From a checkpoint of a small transformer trained on Wikipedia: capped logits.
MLP neurons of a small language model. Each row is named by its layer, matrix (gate and up: input weights) and neuron, and shows model dimensions 0-95. Each number is 200 + 40 x the weight over its row's rms, rounded and kept within 0 to 999. A neuron's up and down rows have the sign that makes its largest values positive.
Before each neuron's rows, "fires after" lists the tokens most often just before its 100 highest values on Wikipedia text that the model never trained on; "fires on" lists the tokens most often at its 100 highest values on Wikipedia text that the model never trained on. A number after a token or word is its count.

fires after: " T" 33, " K" 9, " Y" 7, " H" 5, " W" 5, "T" 5
fires on: "ian" 13, "g" 10, "U" 9, "i" 8, "s" 7, "um" 7
L4.gate304,205,222,114,237,251,245,180,198,214,118,146,283,171,237,94,175,159,219,219,187,240,176,158,218,208,195,132,250,191,203,167,187,158,141,240,198,168,218,197,185,245,191,275,222,192,225,142,207,203,214,268,251,180,224,137,227,169,226,204,201,145,234,175,245,209,229,231,214,184,219,137,158,264,247,168,177,134,222,178,239,184,244,255,227,213,190,193,215,238,180,159,186,218,80,186,213
L4.up304,257,202,196,215,156,259,223,129,174,167,132,220,207,181,210,194,125,178,260,271,264,217,136,233,265,259,199,182,236,182,170,276,215,169,227,214,165,249,215,186,227,244,227,174,224,151,167,207,184,199,225,231,218,103,255,246,197,222,241,240,155,223,112,127,220,199,189,179,227,171,177,191,159,146,202,238,198,143,220,178,197,205,177,199,263,242,210,190,198,200,240,211,211,189,199,190

fires after: "." 39, " J" 7, " =" 4
fires on: "\n" 51, "av" 8
L7.gate16,169,173,257,281,241,275,186,201,193,186,180,134,181,195,225,235,253,238,193,203,121,148,181,237,199,188,114,203,236,140,200,176,212,156,206,187,188,161,215,222,211,177,176,180,253,129,193,231,205,261,236,134,193,185,222,177,164,159,184,161,232,128,158,165,179,230,249,189,225,239,185,221,106,249,183,205,158,145,207,227,208,128,236,176,242,181,290,253,249,181,152,184,209,158,241,244
L7.up16,170,160,221,261,197,214,230,133,157,124,215,193,154,169,207,249,142,203,161,234,211,211,167,154,267,204,136,178,186,206,175,241,181,197,147,197,161,244,163,188,203,179,185,242,188,159,210,204,212,171,214,184,249,196,220,173,194,196,171,172,185,187,147,158,195,249,192,188,210,210,210,288,205,189,221,134,216,161,185,286,208,140,193,135,228,171,196,243,240,201,192,141,105,124,205,249

fires after: " T" 18, " f" 18, " B" 11, "b" 9, " b" 7, "a" 4
fires on: "ing" 19, "es" 14, "-" 9, "ed" 6, "r" 6
L4.gate256,252,141,167,170,161,173,167,169,169,199,194,217,217,225,242,231,162,242,220,218,230,234,142,156,155,275,164,108,246,133,146,234,182,229,172,141,221,150,208,200,190,144,183,220,155,229,201,253,217,226,112,193,200,202,148,154,209,225,186,249,234,151,184,184,187,289,206,243,251,174,180,294,163,192,246,192,237,213,222,220,176,187,173,189,185,204,196,110,126,214,230,139,163,156,138,193
L4.up256,172,247,167,216,195,250,185,160,192,215,162,242,163,190,172,236,203,218,198,180,192,179,154,262,195,202,123,157,198,163,139,265,163,222,255,137,247,239,151,130,245,215,208,225,231,191,191,193,218,242,255,226,254,167,212,185,212,205,164,201,218,251,75,201,120,234,258,197,256,191,226,149,223,166,249,108,169,161,210,165,166,155,182,214,263,202,152,224,252,152,170,163,180,147,218,152

fires after: " po" 17, " crit" 14, "rit" 8, " television" 5, " sing" 5, "az" 5
fires on: "ic" 15, "er" 11, " series" 11, "et" 9, "em" 7, "ress" 6
L5.gate661,249,112,142,246,232,217,185,208,197,228,173,239,188,187,194,166,206,268,161,178,123,160,152,151,172,141,252,242,233,168,206,231,245,270,205,257,183,213,239,197,180,210,211,216,139,245,140,229,158,205,179,205,164,264,239,240,196,216,251,145,162,197,184,281,214,252,196,211,242,200,196,184,210,250,194,209,177,105,215,165,120,236,301,268,138,159,190,188,189,167,157,245,162,206,227,185
L5.up661,216,173,245,275,167,201,234,219,191,254,284,193,153,170,193,175,194,190,245,206,141,188,299,191,221,250,200,251,187,135,223,203,255,184,225,195,201,159,191,249,141,184,215,198,183,249,141,261,179,202,112,195,182,183,209,185,237,178,160,186,187,214,163,237,179,180,206,209,173,201,204,193,183,236,177,139,222,199,202,223,210,157,188,262,149,187,201,206,107,150,195,237,226,202,219,168

fires after: " s" 16, " S" 16, " v" 12, "S" 9, " w" 7, "R" 7
fires on: "ess" 15, "en" 14, "em" 10, "es" 8, "ep" 8, "oub" 6
L4.gate705,244,178,242,196,225,190,110,125,167,203,191,217,243,240,212,138,155,180,237,245,206,96,134,228,173,246,139,185,112,263,253,216,193,208,230,198,182,175,138,234,164,198,212,233,244,188,163,180,169,167,263,200,226,212,252,163,150,281,173,231,179,142,189,192,233,156,200,170,200,227,201,135,212,265,138,232,272,222,206,225,185,236,144,146,215,169,241,138,235,216,180,272,200,237,143,237
L4.up705,205,166,186,130,168,143,174,100,199,162,159,193,312,271,303,179,152,171,242,175,250,181,203,217,227,169,177,218,170,295,180,177,126,159,263,249,229,114,215,236,222,212,178,195,197,221,213,156,188,157,181,187,229,230,277,168,225,187,171,171,161,174,172,181,249,221,270,196,163,203,175,172,211,192,232,141,186,213,155,244,212,228,149,126,213,156,230,159,199,184,188,227,223,261,223,173

fires after: " K" 30, " T" 16, " B" 15, " G" 6, " N" 5, " F" 4
fires on: "ur" 10, "am" 10, "ow" 9, "aur" 8, "ad" 7, "ol" 7
L4.gate177,263,259,186,192,319,179,179,249,246,213,155,256,173,238,131,149,178,238,173,166,185,193,123,139,229,158,157,157,177,238,137,269,135,205,182,195,171,160,195,206,214,243,180,247,187,154,121,202,241,178,245,204,165,191,198,231,158,220,226,224,188,286,103,184,198,172,264,152,216,204,123,187,211,189,199,159,213,199,164,151,191,192,176,175,180,143,207,222,206,219,159,264,167,217,198,189
L4.up177,125,157,102,258,267,124,168,162,223,184,239,246,205,235,210,226,176,174,187,293,162,218,210,213,196,239,143,153,277,249,185,210,205,193,219,200,118,165,209,255,218,182,153,189,203,273,221,213,246,204,229,166,215,169,127,190,159,246,227,222,213,174,196,149,173,256,141,165,153,133,240,213,187,270,184,230,142,224,237,225,277,239,253,215,163,177,184,188,193,204,244,177,208,154,221,140

fires after: " 6" 21, " 2" 9, " 1" 8, " 4" 8, " 3" 6, " N" 5
fires on: "–" 59, " |" 11, "ug" 5
L7.gate630,200,177,119,153,235,232,130,184,243,160,130,261,151,186,183,221,258,180,146,249,253,166,159,109,206,213,139,290,253,317,157,163,181,193,164,207,158,188,261,233,213,260,160,175,186,216,190,192,238,128,177,167,182,90,205,169,178,122,255,287,229,205,233,214,211,183,240,218,174,244,248,158,189,221,236,260,249,188,264,199,238,195,231,284,158,220,235,200,287,226,147,239,225,192,284,194
L7.up630,195,234,167,232,222,186,199,190,200,197,154,190,135,208,128,265,233,263,121,159,244,181,108,160,192,262,168,243,245,334,156,176,205,230,210,122,155,142,205,202,324,266,162,157,216,196,165,197,243,232,112,197,165,201,242,172,197,145,241,179,180,230,231,115,182,162,284,207,118,149,180,226,211,184,195,242,164,193,270,133,178,242,205,205,208,213,203,184,216,228,155,169,185,208,190,217

fires after: " 1" 13, " 2" 13, " 0" 9, " 4" 9, " 3" 8, " 25" 7
fires on: "–" 58, "ame" 6, "ivil" 5, " of" 4
L9.gate353,252,199,151,198,231,218,206,271,226,239,206,195,206,202,139,173,128,196,202,196,247,177,148,212,108,162,226,246,178,243,138,166,219,192,121,172,154,220,271,220,259,195,242,158,257,221,180,198,177,230,173,152,130,183,175,207,160,211,236,220,220,217,263,264,273,187,290,248,150,138,275,198,159,212,148,241,217,256,176,236,179,214,223,178,114,138,158,222,153,195,203,213,209,169,218,259
L9.up353,160,251,166,183,205,127,183,256,131,263,153,251,181,102,97,224,209,216,166,257,202,193,244,211,221,154,180,187,169,223,201,153,181,268,160,211,248,114,261,177,211,262,167,130,176,196,214,208,173,164,192,222,123,166,166,294,227,184,234,194,182,148,359,219,201,210,192,178,170,207,227,193,190,175,163,173,178,180,198,202,183,211,272,217,219,236,221,149,224,137,231,152,206,152,178,174

fires after: " r" 12, " R" 11, " s" 11, "S" 11, " S" 11, " |" 10
fires on: " Don" 13, "ov" 12, "en" 9, "p" 8, "n" 8, "ail" 8
L3.gate682,172,192,226,177,212,215,162,168,211,166,178,192,248,167,126,199,158,209,210,204,244,193,322,213,160,157,207,192,138,169,187,184,268,177,176,165,164,167,255,170,159,229,175,209,257,164,171,201,189,251,230,200,251,253,216,150,146,202,236,201,211,179,202,229,246,224,193,192,210,280,161,159,184,216,192,193,173,208,222,173,116,245,178,238,233,196,182,272,249,237,117,235,236,160,161,139
L3.up682,159,203,146,226,230,215,215,113,119,189,193,205,153,263,182,141,173,206,194,183,187,229,282,189,219,95,218,255,128,201,169,198,206,180,164,143,179,208,261,204,224,212,179,178,233,232,196,289,221,201,189,141,237,203,288,160,222,178,219,170,202,227,224,261,237,204,240,154,191,242,176,116,203,138,167,240,225,272,201,238,98,304,175,202,261,160,172,195,163,199,211,218,224,231,207,154

fires after: " f" 40, " F" 18, " w" 11, "f" 7, "F" 6
fires on: "ol" 21, "he" 11, "ors" 8, "ut" 8, "ing" 6, "ish" 5
L3.gate574,155,185,212,189,192,147,202,262,242,238,230,216,208,247,185,214,199,220,140,205,188,197,235,201,222,126,211,204,227,243,179,185,190,243,200,203,278,187,209,280,186,213,258,246,175,220,229,190,233,242,139,186,159,150,203,120,200,191,231,187,212,153,193,196,95,202,229,179,98,248,230,184,209,147,183,232,208,213,141,220,279,195,213,217,209,165,183,217,170,191,163,228,300,237,238,255
L3.up574,149,259,198,177,224,136,186,178,173,190,180,232,265,245,176,221,201,172,254,245,238,137,187,190,171,252,191,209,118,222,122,217,126,251,184,169,246,210,151,204,220,165,176,192,204,180,199,177,194,182,140,228,184,172,282,199,294,183,166,273,154,246,186,175,156,214,207,208,233,250,187,178,144,88,196,197,205,208,136,183,245,207,151,209,204,160,190,264,226,140,142,95,152,224,182,212

fires after: " M" 18, " R" 13, "M" 9, " A" 8, "E" 6, " C" 5
fires on: "A" 43, "ost" 8, "her" 7, "ore" 4, " He" 4
L4.gate218,167,188,267,270,206,200,176,212,191,219,258,217,197,118,224,207,143,167,124,267,252,112,106,128,165,217,183,193,190,270,183,254,200,199,263,192,169,226,219,272,323,199,230,219,258,220,145,164,179,271,212,257,226,217,199,180,141,175,257,256,208,160,185,153,164,176,161,212,212,234,163,220,238,227,208,203,231,281,199,142,215,200,147,163,192,203,169,145,240,147,152,194,157,152,224,208
L4.up218,184,208,226,148,215,271,194,269,137,181,239,206,163,235,285,280,198,204,175,185,171,239,172,279,267,118,180,238,216,192,191,169,202,224,256,207,296,168,233,193,217,141,250,155,199,152,190,162,217,214,245,276,241,142,191,162,218,161,167,208,265,196,268,216,180,229,220,179,218,219,228,216,191,177,193,116,128,165,222,197,110,178,249,188,166,215,255,147,123,229,205,180,128,197,200,159

fires after: " 1" 26, " 2" 14, " " 9, " 3" 4, " 8" 4, "3" 4
fires on: "," 84, " |" 9, " of" 4
L7.gate550,226,187,117,207,197,200,147,183,253,250,159,260,237,156,191,161,176,130,170,268,218,190,190,171,185,221,204,182,213,291,210,161,144,203,168,229,216,177,188,185,277,204,133,209,205,206,107,202,170,192,203,210,187,147,203,276,214,235,234,243,243,197,208,242,208,200,185,285,162,190,212,119,259,221,153,244,232,164,224,215,179,247,167,142,229,190,286,223,190,212,201,187,153,181,192,156
L7.up550,210,176,189,247,203,208,132,221,185,163,152,261,165,162,220,158,279,227,196,198,272,177,196,236,197,163,191,214,242,213,160,163,191,225,171,131,196,232,202,196,247,218,202,140,247,142,200,193,225,205,145,221,262,184,217,148,199,205,205,197,160,114,230,178,193,120,246,210,126,182,241,189,213,151,220,203,152,217,141,185,210,209,187,158,195,133,190,205,204,158,244,129,103,90,252,213

fires after: " b" 17, " B" 14, " T" 10, "ap" 7, " K" 6
fires on: "um" 12, "ow" 11, "ring" 10, "og" 9, "es" 8, "o" 7
L4.gate255,162,239,179,263,139,198,178,301,194,278,188,239,174,160,193,231,173,204,187,193,180,227,176,192,270,209,190,253,240,187,282,228,212,190,160,251,175,221,209,235,180,179,193,204,231,186,177,167,126,223,154,233,249,166,139,182,185,252,221,245,245,138,169,165,274,145,200,190,130,204,199,160,256,180,213,207,214,240,132,169,193,219,183,214,159,177,161,217,234,201,203,221,192,193,195,142
L4.up255,214,257,174,259,226,248,204,145,217,179,234,243,157,201,216,239,219,220,218,206,175,228,174,219,219,139,111,185,206,243,170,263,166,214,275,159,161,214,225,157,252,213,159,271,237,132,173,193,196,181,255,228,210,217,239,146,202,249,182,238,219,251,127,177,187,161,227,206,213,220,253,156,155,219,149,220,189,169,252,249,221,182,193,198,231,284,176,286,196,182,196,209,216,209,189,193

fires after: " T" 13, " G" 13, " D" 11, " J" 11, " K" 8, " k" 6
fires on: "ian" 23, "ay" 17, "ur" 14, "at" 13, "ing" 9, "arly" 7
L5.gate475,182,269,190,232,253,184,191,244,287,169,162,244,234,221,180,201,64,254,204,112,201,166,140,228,168,218,82,189,181,215,132,191,199,255,274,166,154,259,142,236,155,223,209,213,206,127,167,160,183,232,171,270,196,183,214,200,178,270,215,185,158,197,219,260,218,197,196,152,262,214,232,203,168,231,279,176,168,179,237,84,125,192,205,199,171,213,243,212,190,173,220,289,203,120,168,230
L5.up475,216,219,232,224,203,205,206,218,262,175,216,165,149,145,261,262,123,235,171,162,236,204,137,219,258,259,179,204,157,209,202,255,194,271,230,187,173,308,193,235,220,203,208,222,118,175,216,239,222,211,162,253,158,237,253,232,201,166,190,264,213,119,172,180,170,225,159,214,184,216,215,218,155,174,277,81,151,210,196,188,176,137,211,164,187,181,182,243,188,168,237,183,216,168,173,246

fires after: " B" 16, " p" 14, " t" 12, " T" 10, " b" 7
fires on: "ay" 21, "us" 16, "arg" 16, "um" 6, "o" 6, "ed" 5
L5.gate312,253,284,282,196,286,213,159,217,270,173,206,220,208,196,198,198,138,214,120,169,173,248,225,221,244,191,167,196,186,200,182,228,138,137,181,184,222,213,189,215,220,203,170,321,235,171,213,199,209,159,213,245,183,285,166,203,157,184,222,253,201,201,186,183,162,306,222,232,234,213,153,171,227,187,194,304,249,232,198,130,215,158,197,121,175,222,240,244,239,167,122,200,185,247,183,90
L5.up312,251,133,178,189,224,200,247,177,241,274,319,146,203,176,118,267,254,185,246,158,195,239,275,222,234,206,150,259,221,193,209,212,117,164,196,210,207,222,219,169,150,217,142,243,133,232,224,173,163,204,294,210,153,192,152,176,166,166,236,199,292,166,68,140,196,202,185,175,207,241,225,153,178,229,169,188,280,230,282,203,215,168,193,248,243,232,155,284,175,222,163,257,162,244,167,149

fires after: " K" 12, " T" 11, " M" 9, " F" 7, "am" 6, "K" 6
fires on: "at" 19, "y" 16, "ol" 14, "as" 8, "ats" 5
L6.gate702,251,258,168,227,172,170,170,187,190,215,182,230,194,235,149,124,204,204,165,196,168,184,139,237,156,183,165,161,167,142,167,191,173,130,141,139,157,245,225,146,180,109,224,195,151,216,117,268,206,278,186,175,233,147,218,197,225,163,192,246,141,219,158,200,184,215,195,319,142,167,132,262,233,175,200,186,217,252,274,255,140,176,187,152,159,195,238,200,148,156,202,164,256,145,128,180
L6.up702,182,213,111,214,219,190,228,247,222,193,221,216,205,314,210,217,133,181,179,130,137,181,164,183,252,180,148,210,179,246,169,309,228,171,232,150,128,194,188,187,223,221,184,185,186,180,143,236,224,183,240,181,263,232,169,174,193,147,263,148,190,204,176,143,219,260,151,199,246,261,155,162,236,306,202,197,152,228,204,149,207,229,167,217,252,265,124,208,244,169,265,178,220,227,197,213

fires after: "\n" 99
fires on: "\n" 99
L7.gate281,232,103,197,206,189,241,258,217,208,194,113,215,133,236,149,227,138,213,190,223,165,76,197,242,188,213,189,156,194,217,283,149,250,253,178,168,234,127,190,213,159,245,187,215,138,155,196,233,151,229,188,197,213,217,182,224,226,163,185,227,194,170,188,176,212,171,216,262,211,189,237,233,160,183,189,190,162,170,194,186,263,206,246,158,168,194,269,213,168,236,184,194,237,184,228,205
L7.up281,209,126,234,237,249,256,226,343,195,179,177,220,221,271,162,171,175,136,141,234,263,120,188,208,212,183,171,209,179,186,208,196,221,189,181,173,151,196,97,217,216,252,156,251,149,180,189,215,243,249,172,239,176,169,181,194,238,246,329,234,181,169,246,217,100,192,279,196,143,176,282,239,163,206,185,134,190,191,194,200,238,204,174,229,188,237,184,226,219,191,232,209,237,132,208,195

fires after: "\n" 98
fires on: "\n" 94, "===" 4
L6.gate39,230,155,190,247,183,212,137,239,169,190,213,162,155,141,170,210,194,210,184,233,196,122,251,198,167,225,248,141,254,114,151,133,175,216,225,214,162,189,161,120,231,233,219,269,189,179,181,110,239,323,140,184,238,250,164,219,209,218,261,255,196,134,176,159,167,146,203,212,196,245,165,217,138,217,238,188,187,158,188,257,200,231,199,211,215,182,230,210,197,188,140,179,267,97,213,192
L6.up39,161,168,270,257,130,225,265,233,123,135,189,177,171,146,171,162,136,190,136,204,181,194,244,148,249,209,141,188,156,191,200,234,182,172,291,301,179,174,206,212,239,186,131,250,208,205,105,225,256,245,156,171,180,254,258,230,177,123,221,179,101,193,252,224,147,176,220,161,170,241,153,196,156,204,165,164,240,207,197,131,273,137,208,171,189,170,127,197,227,170,199,207,206,181,227,246

fires after: " Y" 11, " J" 9, " H" 9, " T" 8, " Sh" 8, " Mad" 8
fires on: "on" 27, "in" 10, "a" 7, "u" 7, "ock" 5, "ian" 5
L4.gate287,195,177,102,245,204,185,226,216,169,205,14,180,238,196,188,186,217,218,333,201,231,199,231,197,186,170,189,184,256,160,170,158,213,196,232,233,154,218,218,207,208,240,145,174,237,203,198,162,215,197,209,250,179,193,146,217,200,196,179,235,221,166,212,171,191,221,184,218,182,178,192,239,226,205,198,143,206,179,224,236,261,177,118,212,263,235,231,227,209,172,204,163,203,199,189,224
L4.up287,161,220,138,238,196,274,221,205,241,200,175,161,218,223,199,179,176,238,166,159,183,152,172,200,194,258,105,231,225,192,189,208,164,165,245,128,161,208,151,143,236,206,273,220,159,184,230,230,254,190,201,294,170,189,170,166,197,233,191,254,156,140,98,220,187,207,281,167,182,204,188,121,163,205,189,214,170,232,285,170,187,247,220,317,269,222,121,196,207,213,194,191,221,215,184,114

fires after: "\n" 99
fires on: "==" 75, "\n" 24
L4.gate127,175,167,173,267,175,229,193,201,156,156,121,170,139,244,167,191,180,229,215,229,232,151,175,189,172,220,184,150,235,164,246,174,211,195,246,170,214,256,189,140,230,199,168,198,184,234,268,231,191,347,78,232,208,186,217,109,224,176,243,235,209,152,162,189,164,215,232,188,192,267,238,195,189,211,211,271,237,226,279,225,201,148,253,231,239,181,260,239,191,233,144,165,200,73,173,188
L4.up127,174,220,247,273,145,215,160,170,171,158,249,181,112,164,285,179,261,191,140,238,204,139,197,157,195,141,166,113,182,130,245,154,213,250,202,238,192,232,254,179,212,216,96,213,226,214,219,210,230,202,191,204,206,226,172,203,159,200,227,187,159,100,151,226,156,191,161,186,250,177,124,216,228,220,261,169,304,152,225,196,286,157,208,236,179,164,189,190,216,229,183,203,242,163,182,216

fires after: "S" 33, " S" 17, " sp" 9, "or" 6, " s" 5, "s" 4
fires on: "u" 19, "ch" 13, "c" 9, "ent" 8, "p" 8
L3.gate603,202,187,191,253,201,232,190,207,187,171,157,189,279,187,186,190,155,214,182,203,261,182,162,192,160,125,239,205,160,224,168,165,218,182,116,161,215,223,205,276,171,226,218,151,254,187,129,143,236,172,249,224,189,193,234,175,138,261,205,278,247,179,127,191,267,179,242,209,204,280,246,94,185,248,231,180,197,278,202,221,193,192,178,231,220,150,213,225,181,155,141,248,177,212,220,208
L3.up603,195,226,181,179,171,222,173,168,198,246,239,230,256,194,212,228,256,144,207,200,254,212,263,241,238,185,182,217,198,160,272,178,166,162,205,252,162,210,95,210,203,174,220,252,238,204,240,191,188,146,157,168,267,161,234,288,158,255,186,142,179,216,186,178,240,174,222,262,213,209,191,186,175,188,149,201,198,153,284,197,172,153,188,278,199,123,198,180,148,178,195,289,192,177,182,221

fires after: " 2" 15, " 1" 10, " 0" 9, " 4" 7, " 3" 7, " 6" 6
fires on: "–" 57, "-" 11, " to" 10, "/" 7, " and" 4, "1" 4
L6.gate183,216,163,198,149,243,212,239,190,170,216,185,230,202,233,252,206,179,237,211,202,196,218,165,188,252,149,181,183,124,305,205,208,143,149,224,152,162,188,152,220,293,195,156,187,149,200,121,192,184,190,289,187,202,172,123,201,163,210,223,246,181,235,215,203,208,223,245,168,189,214,197,140,247,150,175,265,222,257,194,197,130,215,180,193,253,174,243,217,201,160,181,270,158,129,161,249
L6.up183,167,210,153,163,207,205,163,218,265,281,243,185,170,221,205,217,197,196,164,207,198,220,163,127,223,233,161,154,105,277,220,211,166,203,132,198,188,184,216,264,263,205,160,215,153,187,161,199,229,197,232,246,186,176,226,223,209,227,182,230,207,233,230,125,211,162,193,187,211,175,195,202,233,171,167,220,124,211,219,260,183,216,167,248,263,156,275,155,227,194,202,331,213,159,190,160

fires after: "\n" 54, "|" 8, "In" 4
fires on: "|" 51, " |" 5, " No" 4
L8.gate150,210,217,169,269,276,178,209,265,193,164,131,208,191,172,193,176,214,158,191,265,123,230,172,139,142,184,174,237,199,214,203,166,278,206,142,192,237,241,154,237,195,239,200,153,241,151,157,200,153,270,196,257,166,274,190,190,214,215,277,178,128,166,232,231,215,216,253,250,201,251,190,185,236,186,210,259,222,175,174,189,87,233,197,243,206,223,152,189,227,268,203,211,129,196,251,230
L8.up150,212,195,235,200,235,178,211,202,231,195,220,164,196,219,252,163,191,223,237,151,272,141,206,190,225,157,260,235,145,167,173,261,170,233,212,197,253,193,230,184,144,165,184,131,211,251,238,206,233,166,281,227,226,238,205,197,228,202,233,156,211,174,229,214,212,190,224,251,225,243,169,150,131,174,211,201,173,235,159,141,167,233,316,190,180,221,172,186,186,251,210,285,128,221,235,179

fires after: "\n" 38, " g" 8, ";" 8, "-" 5, " G" 4
fires on: "\n" 46, "y" 9, "-" 7, ":" 5
L6.gate130,236,234,209,247,172,185,200,238,200,209,141,190,202,192,214,172,181,153,188,214,126,191,234,134,171,207,283,186,248,221,201,134,210,225,174,221,208,181,226,216,200,263,215,302,142,213,147,180,112,230,199,269,174,257,213,233,202,217,215,227,178,94,233,202,180,193,209,219,161,222,170,220,248,214,142,198,278,186,165,165,190,253,164,202,231,177,193,236,203,262,203,190,259,197,165,179
L6.up130,216,127,228,245,192,227,199,184,144,252,213,110,166,148,181,172,178,191,141,211,180,171,258,238,149,211,221,144,235,252,202,133,275,239,222,151,145,176,217,177,166,209,196,219,267,219,210,164,234,203,225,144,208,273,199,226,241,172,277,230,205,171,222,234,214,134,286,234,176,246,131,138,174,195,176,207,246,182,134,115,191,259,205,147,226,211,168,194,252,189,198,210,216,219,205,217

fires after: "\n" 67, "|" 19, " D" 4
fires on: "\n" 74, " 1" 11, " " 8
L6.gate0,196,192,217,234,189,185,202,275,181,203,132,210,163,230,190,195,228,245,181,213,266,157,193,162,103,180,209,204,168,181,209,167,258,181,183,162,185,175,187,222,162,243,216,244,268,233,207,261,173,184,152,216,183,238,179,206,143,201,257,241,163,195,250,188,216,182,205,191,247,259,262,226,193,207,200,238,191,173,166,127,201,199,180,136,140,197,243,206,201,241,135,207,213,192,226,206
L6.up0,196,218,159,227,224,205,218,200,137,201,230,188,167,257,210,194,194,218,191,158,215,130,249,216,181,233,233,189,176,185,216,286,187,184,244,185,188,274,220,202,195,235,150,275,255,211,200,253,212,232,184,165,239,192,171,167,197,215,170,170,154,126,176,235,78,217,222,207,251,172,196,228,213,256,188,202,217,199,174,193,188,172,248,177,184,215,147,224,203,232,121,238,229,213,222,229

fires after: " P" 13, " T" 13, " V" 11, "i" 10, "a" 8, "T" 7
fires on: "ip" 10, "ñ" 10, "oc" 9, "ig" 9, "ot" 7, "l" 7
L6.gate687,203,171,245,200,221,239,198,265,205,161,195,187,129,120,272,185,179,216,238,217,253,215,213,164,245,212,123,226,228,234,219,227,231,253,212,149,173,243,181,207,268,266,248,202,176,185,193,221,213,191,148,210,234,233,238,110,94,125,184,235,140,175,117,186,233,213,200,211,127,213,220,144,191,175,192,238,165,207,203,278,165,251,184,199,255,268,172,167,197,245,136,208,212,214,145,214
L6.up687,295,217,181,243,219,241,239,170,235,155,173,165,192,144,245,158,190,162,178,191,233,207,229,175,285,238,203,247,202,242,169,217,187,208,200,177,212,225,163,157,218,219,165,193,164,157,231,172,266,174,219,178,199,196,291,145,142,159,172,184,157,241,206,232,204,202,206,215,157,232,269,177,195,141,198,195,196,190,208,269,259,196,197,239,253,215,165,179,155,248,210,234,262,225,196,175

fires after: " s" 34, "\n" 20, "s" 6, "S" 5, " of" 4, " S" 4
fires on: "|" 17, "er" 12, " age" 9, "ay" 6, "ess" 5, "l" 4
L6.gate733,270,222,233,202,287,267,176,174,195,223,140,271,212,214,201,239,187,178,220,217,241,170,167,168,138,231,243,214,194,211,240,124,279,213,186,147,121,183,267,286,311,199,233,212,208,226,167,261,204,219,112,305,219,241,214,203,135,273,192,170,140,239,163,172,232,143,204,252,218,214,174,221,222,237,200,181,190,245,206,187,154,249,235,237,210,148,181,211,164,129,177,163,170,219,288,200
L6.up733,180,222,178,209,271,163,201,171,221,226,156,208,274,286,200,190,266,185,217,214,217,178,178,228,167,238,295,215,256,181,214,183,194,239,244,112,225,118,164,281,254,206,170,147,214,175,231,249,218,135,190,220,192,214,195,275,177,214,152,219,188,173,208,156,234,190,211,165,180,193,204,173,156,204,234,139,213,187,185,179,237,190,131,206,249,163,174,143,171,233,229,247,166,163,209,151

fires after: " O" 16, " D" 14, "-" 12, " e" 6, " un" 6
fires on: "m" 19, "iv" 13, "re" 7, ";" 6, "lement" 5, "able" 5
L6.gate374,204,259,153,173,191,218,199,251,302,169,77,228,273,227,188,164,202,274,204,266,239,183,225,210,259,196,202,180,175,252,196,182,292,175,263,179,221,170,258,152,228,276,231,229,138,165,185,208,188,164,184,224,192,211,303,163,265,194,119,237,192,200,178,177,188,205,218,221,225,216,216,214,240,273,229,175,127,212,206,161,189,245,245,180,166,239,220,202,237,218,178,191,219,250,279,223
L6.up374,220,241,150,183,170,295,222,225,234,175,201,185,243,201,192,223,204,200,157,168,188,173,210,239,243,182,138,231,199,219,196,181,151,174,214,153,222,216,197,157,249,283,157,196,172,207,181,231,205,143,222,165,254,159,218,130,200,196,230,186,187,160,151,172,172,207,231,206,254,227,153,272,215,222,237,223,202,222,274,136,228,209,216,159,125,220,189,142,235,238,269,152,233,255,258,297

fires after: " C" 21, " S" 18, "S" 8, "eat" 8, "In" 6
fires on: "as" 14, "t" 11, "z" 10, "c" 10, "p" 8, "ar" 8
L8.gate621,257,163,249,283,319,222,234,195,167,163,200,267,192,159,246,157,190,248,180,217,245,219,147,239,132,200,200,237,230,203,216,213,228,217,167,119,271,175,200,214,204,215,232,304,210,248,169,185,204,222,218,227,231,177,207,311,232,215,225,288,218,257,200,231,223,184,285,130,200,221,253,211,162,165,227,204,214,205,261,255,103,142,190,243,217,239,241,195,161,169,192,142,167,166,210,193
L8.up621,188,195,268,230,259,186,248,210,199,212,162,161,153,223,224,175,234,190,172,201,249,219,261,237,226,125,172,220,256,194,193,281,163,157,243,185,146,201,110,181,238,143,262,113,172,181,138,203,242,212,177,160,226,202,180,191,188,206,230,183,257,209,185,178,211,168,255,295,246,173,174,144,200,163,121,235,220,217,200,185,166,190,218,160,246,183,257,272,225,192,159,278,199,194,235,219